Weights of a small transformer language model: 15 heads of 64, a variant of Muon for these matrices.
MLP neurons of a small language model. Each row is named by its layer, matrix (gate and up: input weights) and neuron, and shows model dimensions 112-239. Each number is 128 + 24 x the weight over its row's rms, rounded and kept within 0 to 255. A neuron's up and down rows have the sign that makes its largest values positive.
After each neuron's rows, "fires after" lists the tokens most often just before its 100 highest values on Wikipedia text that the model never trained on.

L10.gate215 [117 119 140 142 126 118 116 125 117 148 110 147 155 208 139 133 106 107 132 145 135 139 111  96 125 134 114 163 128 133  79 130 103 108 186 138  91 141 118 126 148 124 147 133 113 117  98 157 107 121 138 116  95 101 165 127 135 158 107 116  80 118 131 136 129 106 134 113 177  79 131 164 109  88 169 146 136 127  88 133 120  77 120 177 102 102 128  63 163  97 118 111 102 121 115 128 146 130 116 152 105 169 105 155 140 108 129 121 134 127 130 108 126 106 142  91 147 148 128 117 148 176 114 149 116  89 141  88]
L10.up215 [172 127  90  89 145 180 168 126 117 123 131 122 145  86 147 113 140 178 125 131  78 140 111 122 166 128 155 133 148 132 130 151 131  94 112 152 107 144  69 121  67 118 147 136 131 118  77 136 161 117 145 165 112 113 131 134 136 146  87 157 118 129 117 126 109 134 102 137 145 121 120 125 101 111 167  88 116 144  85 128 127 171 101 104 116 103 147 105 138 143 115 101 135 121 160 133 106 145 100 129  80 149 138 138 121 115 139 139  94 110 130 120 123 173 113 131 115 157 110 132 125 183 121 107 128 120  93 120]
fires after: "2", "1", "0", " |", "N"

L10.gate31 [138 136  95 102 128  89 165  72 121 151 110 122 116 166 126 155 138 161 120 150 133 129 125 109  75 196 108 167 184 130 126 127 101 120 131 128 122 105 136 140 112 124 163 125 131 137 116 130 161 143 125  92 169 147 136 115 131 156 164 147 135 136 140 141 116 102 153 164 125  96 107 119 148 141 143 139 109 121 138 103 116 111 132 126  82 115 118 127 118 106 162 121 151  98 139 139 136 117 104  76 137  65 100 117 150 140 110  82 144 141 144 165 118 117 126 126 148  90 128 168 170 147 125 141 151 136 142 176]
L10.up31 [127 116 157 140 108 103 112 108 103 153 164 119 137 153 142 143 122 171 110 118 184 127 138 138 117  85 125 104 163 137 142 148 164 166 125 155 129 124 131  93 130  92 128 115 113 139 103 103  88 109 128 160 125 125 119 130 163 113  91 123 119 138 136 145 135 116 169 138 141 104 132 164 138 146 147  91 118 145 122 101 179 107 136 109 186 169 123 101 158 114 122  89 176 125 133 125 107 111  98  80 124 157 141 164 165 163 147 137  93 107 102 137 141 140 140 158 186 162 167 163 127 108 173  97 175 116 129 119]
fires after: " ", "\n", "1", "7"

L6.gate357 [112 129 137 145 120 117 126 119 136 121 110 143 105 147 118 151 143 131 133 118 139 131 104 128  97 149 121  79 110 127 115 137 113 172 124  84 148 150 138 101 122 123 130 120 171 177 157 158 106  48 101  90 140 146  98 129 151 157  92 109 109 101  89 114 101 126 130 143 111 145 202 123 129 110  77 138 131 106 147 131 134 145 128 123 139 126  97 119  88 129 160 116 156 133 116 100 130 130 144 143 151  87 142 153 137 138 112 106 144 126 144 106 113  92 141 170 137  91 162 129 137 105 131 112 120 165 157 154]
L6.up357 [ 96 112 125 134  99 135 101 120 147 154 125 105 123 108 113 164 132  73 133 130 129 151 111  97 120 127 153  97 120 121 124 114 118 133 142  86 120  88 174 126 105 132 156 150 134 118 133 124 111 103 105 110 128 131  89 154  93 156 109 106 105 141  77 117 105 136  90 125 110 128 165 112 145 106  89 156 134  88 134 101 128 146  92  87 129 118 105 116 135 112 133 105 115 133 115  90 142 110 149 108 176 125 126 125 140 118  98 141 110 156 161 131 136 111 121 156 163 102 107 115 174 165 159 137 119 167  69 138]
fires after: " =", "History", "s", " History", " life"

L5.gate408 [151 131 141 158 118 133 142 147 147 108 118  78 141 141 147 154 140 118 126 109 143 131 144  99 114 152 100  86 113 113 107 176  98 119 125 125  86 101 159  96 115 112  92 114 124 110 138 136 114 146 113 117 125 166 125 122 106 100 126 164 103 133 136  99 135 151  88 129 132 129 138 122 166 176 103 138 131 112 131  85 110 169 148 123 116 114  92 131 131 173 152 155  98 120 109 125 105 110 114 107 115 136 116 110 112 112 146 154 110 122 120  94 100 116 139 129  83 160 137 145 116 114 131 135 167 140 103 174]
L5.up408 [122 113 129 135 118 134 140 158 149 115 115 167 146 150 164 146 156 117 141 113 150 134 110 118 107 143 144 146  95 129 138 177 119 117 102 148 121 140 128  80 152 104  88 160  98 103 131 101  85 130 152 107  69 153 110  99 120  93 104 161 112 106 153 175 154 122  68 138 149 115 119 104 114 164 102 116 161 133 122 167 172 120 167 130 139 108  78 131 115  88 166 135 123 172 120 176  96 139 111 156 100 146  99 170 161 120 171 132 113 131 129 108 114 151 137 107  99 104 102 128  95 147 148 134 153 110 124 186]
fires after: " $", ",", "1", "3", "5", "2"

L10.gate763 [105  89 159  97 110 147 159 119 107  94 121 135 149 116 108 124 152  81 114 118  68 144 105 116 173 169 104 147 107  82 132 170 128 152 127 140 113 127 155 152 123 126 119 136 133 159  79 105 189 127 144 174 153 112 138 118 133 180 126 161 175 131 138  81 119 170 152 159 116 182 105 138 125 115 147 158 144 156 121 106 116 145  98 147 137 149 130 141 124 120 133 148 101 136 136 119 146 115 109 137 145 112 109 153  97 123 139 129 149  98  98  87 117 107 100  93 140  80 152 118 121 140 119 142 100 185 109 115]
L10.up763 [122  75 157  78 133 133 142 151 125 131 118 143 142  86  87  82 132 107 115 106 113 135 123 137 129 142 103 153 153 151 136 125  90  99 141 125  80 108 107 132 121  96 128 131 118 115 130 171 142 144  99 118 134 110 147 107 108 161  98 155 199 126 104 150 140 131 133 123 156 133 128 130  50 106  99 139 108 108 163 142 151 151 108 130 155  85 150 146 147 177  96 127 138 106 105 159 120 117 152 141  68 137 151 119 150 109 149 131 109 100 153 128  86 119 108 121 117 118 119 151 118 144 128 120 109 167  92 125]
fires after: ",", "7", "2", ".", " ", "4"

L6.gate796 [ 90  60 143 103 148 125 117 120 137 117 169 128 115 143 144 126 164 128 165 117 109 138 111 115 126 144  85 132 128 114 159  92  99 156 106 130 143 144 109 124 134 121 141  83 120 122 141 177  81 112 131 151 119 126 136 122 128  99 115 112 124 131 133 141 122 114 119 126 147 137 124 107 125 102 108 134 136 100 163 135 148 145 157 148 105 112 153 139 149 155 107 163 156 119 125 130  86  80 104 129  72  97 116  92 108 139 117 141  98 109 134  98 141 100 110 105 149 108  92 110 125 124 133 153 166 170 129  95]
L6.up796 [101 149 159 132 103  99  91 130 141 128 106 180 119 181  94 116 114 113 128 132 101 163 127  86 155 128 116 129 122 142 127 101 128 110 125 120 146  80 142 122 135 136 164 118 138 100 115 146 162 124 155 114 118  78  90 136 127  64 126  96 120 119 142 115 125 162 143 146 121 132 130 123 106 145 155 151 136 127 151 133 112 119 142 137  89 102 143 147 115 161 108 160 109 180 157 139 100 105 152 135 165 137 136 139 143  79 135 104 117 113 116 117 113 134 123 104 149 140 147  84 126 112 187 159 144 161  98 143]
fires after: " one", " all", " most", " much", " more", " part"

L5.gate156 [133 140 141 135 123 147 170 108 127 144 132 128 154 121 118 153 120 118 118 118 132 159 160 104 151 121 106 167 123 139 158 142 132 152 140 133 154 148 145 112 138 127 122 149 119 129 119 112 128  92 120 148 140 105 105 133 137 115 148 124  95  99  94 134 115  86 174 121 123 171 146 133 115 120 165 107 162 118 118  72 120 136 174 154  94 126 143 137  88 105 115 114 123 149 107  96 110 152 159 151 127 118 150 106 126 141 133 122 109 100 151 115 113 129 145 131 102  95 129 137 159 123 152 100  94 134 139 181]
L5.up156 [135 111 125 184 125 168 114 119 118 145 151 141 132  82 123 140 139 151 121  96 132 109 130 114 136  93 135 145 139 157 131 170 140 126 107 148 165 121 122  94 100 135 127 144 108 143  94  95 116 116 137 120  93 156  99 119 146 156  96 160  98 125  92 150 154 108 137 158 129 129 163  72 129 142 108 132 122 131 109 106 118 148 150 103 133 135 104 129 136 130 129 116 126 119  97 107 151 126 104 139 144 154  78 167 135 112 191 133 126 135 153 142 109 141 120 115 117 121 102 162 162 174 126 155 179 108 123 172]
fires after: "0", ".", "2", "5", ",", "1"

L11.gate388 [128 148 129 151 135 132 168 133 144 127 131 146 100  77  72 162 110 155 117 144 129 131  83 103 130 102 127 128  98  80 121 102 154 124 166 133 105  70 121 164 122 113 112 138 129 109 117 163 150 172 120 163 114  88 160  97 131 152 122 170  97 119 101 142 165 130 139 137 121 163 182  79 141  95 107 124 161 129 124 158 161 159 130 132  97  93 138 101  99 112 130 203 147 144 178 160 130 128 117 112 122 118  81 115 152 145  96 123 151 129 115 111 134 112 154 147 142 195 152 137 139 140 124 135  97 123 121 150]
L11.up388 [109 142 157  94 134 114 119 130 138 142 156 169  92 128 122 124 125  97 100 104 123 160 121 160 125 171 115 121 156 161  83 152 126 149 165 127  96 132  69 119 108  72 109 131 118 123 117 122 117 108 137 101 125 134 119 137 132 142 124 116 174 181 149 141  78 157 155 138 145 143 159 129 113 148  87 103 157 141 150 135 113  98 151 107 147  92 154  73 136 132 117 161 134 150 101 108 114 124 159 164 108 119 123  98 142  94 149 130 157 141 146  95 100 108 138 130 146 131 140 163 116 143 119 127  96 146 123 133]
fires after: "3", "2", "5", "0", "6", "4"

L3.gate41 [136 149 118 126 108 105 149 136 147 138 146 107 134 131 124 113 136 158 133 109 112 138 110 134 147 103 106 112 127 118 140 125 148 114 125 145 106 133 116 137 110 130 123 118 144 162 120 118  95 118 140 126  94 124  74 146  65 139 153 121 157 118 150 172 117 121 114 129  89 116 125 102 162 166 140 179 118 155 159 106  84 128 137 141  99 134 147 131 114 135 159 179 140  76  90 105 118 130  89 150 145 118 111 124 128 125 138 121 131 121 168 158 106 155 166 123 136 154 116 150  99 153 140 150 153 138 156 121]
L3.up41 [167 154 157 124 115 143 140  78 140 158 125 143 106  81 123 121 119 162 101 142 126 133 121 162 142 112 133  95 123 117 147 120 117 124 102 118 112 163 103 145 127  99 130 139 137 103 135 119 122  95  83 186 108 119 159 126 109 109 118  99 136 152 151 191 104 134 136 160 136 138 148 127 121 108 134  95 131 125 163 143  84 190 144 138 120 172 111 106 136 135 111 120 151  60 143 136 118 120 126 149 121 164 132 111 125 145 132 118 160 148 121  94 181 134 137 117 136 110 112 181 137 124 144 142  73 129 160 162]
fires after: "s", " A", "o", " a", "S", "fl"

L9.gate424 [144 143 100 112  98 118 152 134 156 144 129 148 134 163 142 110 130 106 120 101  67  79 141 112 129 153 124 143 194 107 101 147 174 166 135 153  91  98 150 160 128 145 129  96 114 139 132 141 145  60 140 152 112 100 171 146  92 160 145 151 123 158 126 138 133 120 147  87 174  93 127 148 163 126 102 130 100 135 144 127 157 137 174 115 109 140 150 138 115 100 130 135 148 149 130 133 136  78 163 105 153 101  61 165 126 131 116  89  98 127 165 155 173 127 171 127 151 165 155 151 146 141 103 116 119 139 176 132]
L9.up424 [157 118 123 124 155  89 141 139 119 120 135 140 118 138 121 115 171 135 141 101 134 153 111 125 117 146  95 153  82 122 135  90 115 175 170  94 161  74  94 115 135 169 168 152 132 117 119 138 102  81 133 163 117 120 111 157 131 116 136 115 156 153 148 126 158 121 109 153 165  97 114 160 159 145 120 118 132 140 125 147 149 133  82 100 123 123 138 142 123 124 157 111 140 131 137 117 150 139 132 157 119  98 123 166 140 153  90 138  92 103 137 107 112 109 163 160 118 151 146 173 125 154 102 139 143 153  73 164]
fires after: "\n"

L3.gate114 [132 101 183 154 161 113 132  79  93 129 168 139 138 132  94 157  66 130 119 108 142 130  72 106 122 120 142 124 132 159 129  79  63 120 156 126 127 145 161 147 135 124 120 107 111 105 148 177 105 122 137 109 136  91 123 135  95 146 186  98 169 148 122 149 123 173 135 105 135 148 131 126 180 117 138  91 169 113 102 159 173 157 128 118 146 135 150  88 122 106 100 144 108 121 114 129 143  98 181 127 151 146 122 126 101 125 150 136 123 136 127 109 168 139 120 115  95  94 131 110 134 131 146 123 148 105 137 118]
L3.up114 [116  91 165 132 127 165 145  96 166 132 128 142 122 117 117 146 121 125 118 107 101 138 130 104 149 118 182 100 159 156 135 120 123 138 140 114  88 133 133  81 137 124 170 131 167  89  94 141 136 122 100  89 127 120 142 141 118 111 158 144 150 131 144 132 120 137 109 116 150 147 114 136 136 155 116 100 159  95 113 144 145 146 135 103 160 124 134  94 156 108 124 102  91 156 127 155 139 185 129 132 128 108 143 158 108 103 185  76 100  89 133  88  90 108 132 134 123 133 164 101 151 150 153  78 106 149 169 145]
fires after: "0", "d", "st"

L3.gate400 [160 101 124 151 115 130 109 159 148 131  85  95 132 133 112 124 123 127 105 128 166 138 109 142 133 114 136 145 135 119 152 135 127 153 139 118 154 145 170 172 112 137 122 122 160 131 102 128 156 121 137 168  81 107 126  86 168  91 110 142 126 129 135 128 163 107 131 117 117 128 155 117 151 112 148 130 102 115 138  73  83 121 148 108 158 125 123 149 149  85 136  93  99 125 144 127 121 130 100 166 131 153 153 132  88 114  87 140 141 137 191 165 140 159 117  98 155 113 121 124  86 157  92 154 129 117 143 112]
L3.up400 [141 122 166 123 103  88 111 118 109 142 149  68 118 140 124  97 144 146 150 131 118 109 115 139 111 107 112 152 150 110 172 158 147  94 107 108 142 135 149 129 149 116 103 102  79 107 143 120 135 103 108 134 115 162 126 125 119 160 137  97 116 172 119 173  88  71 122 108 169 146 129 163 138 148 124  84 140 131 131 135 128 140 107 168 157 136 106 107 131 141 121 145 121  83 137 165 134 140 128 112 110 126 148 103 108 138 114 129 159 147 101 108 149 138 134 134  90 109 119 165  97 145  90 112  94 140 120  88]
fires after: " At", " Sa", " re", "o", " A", "y"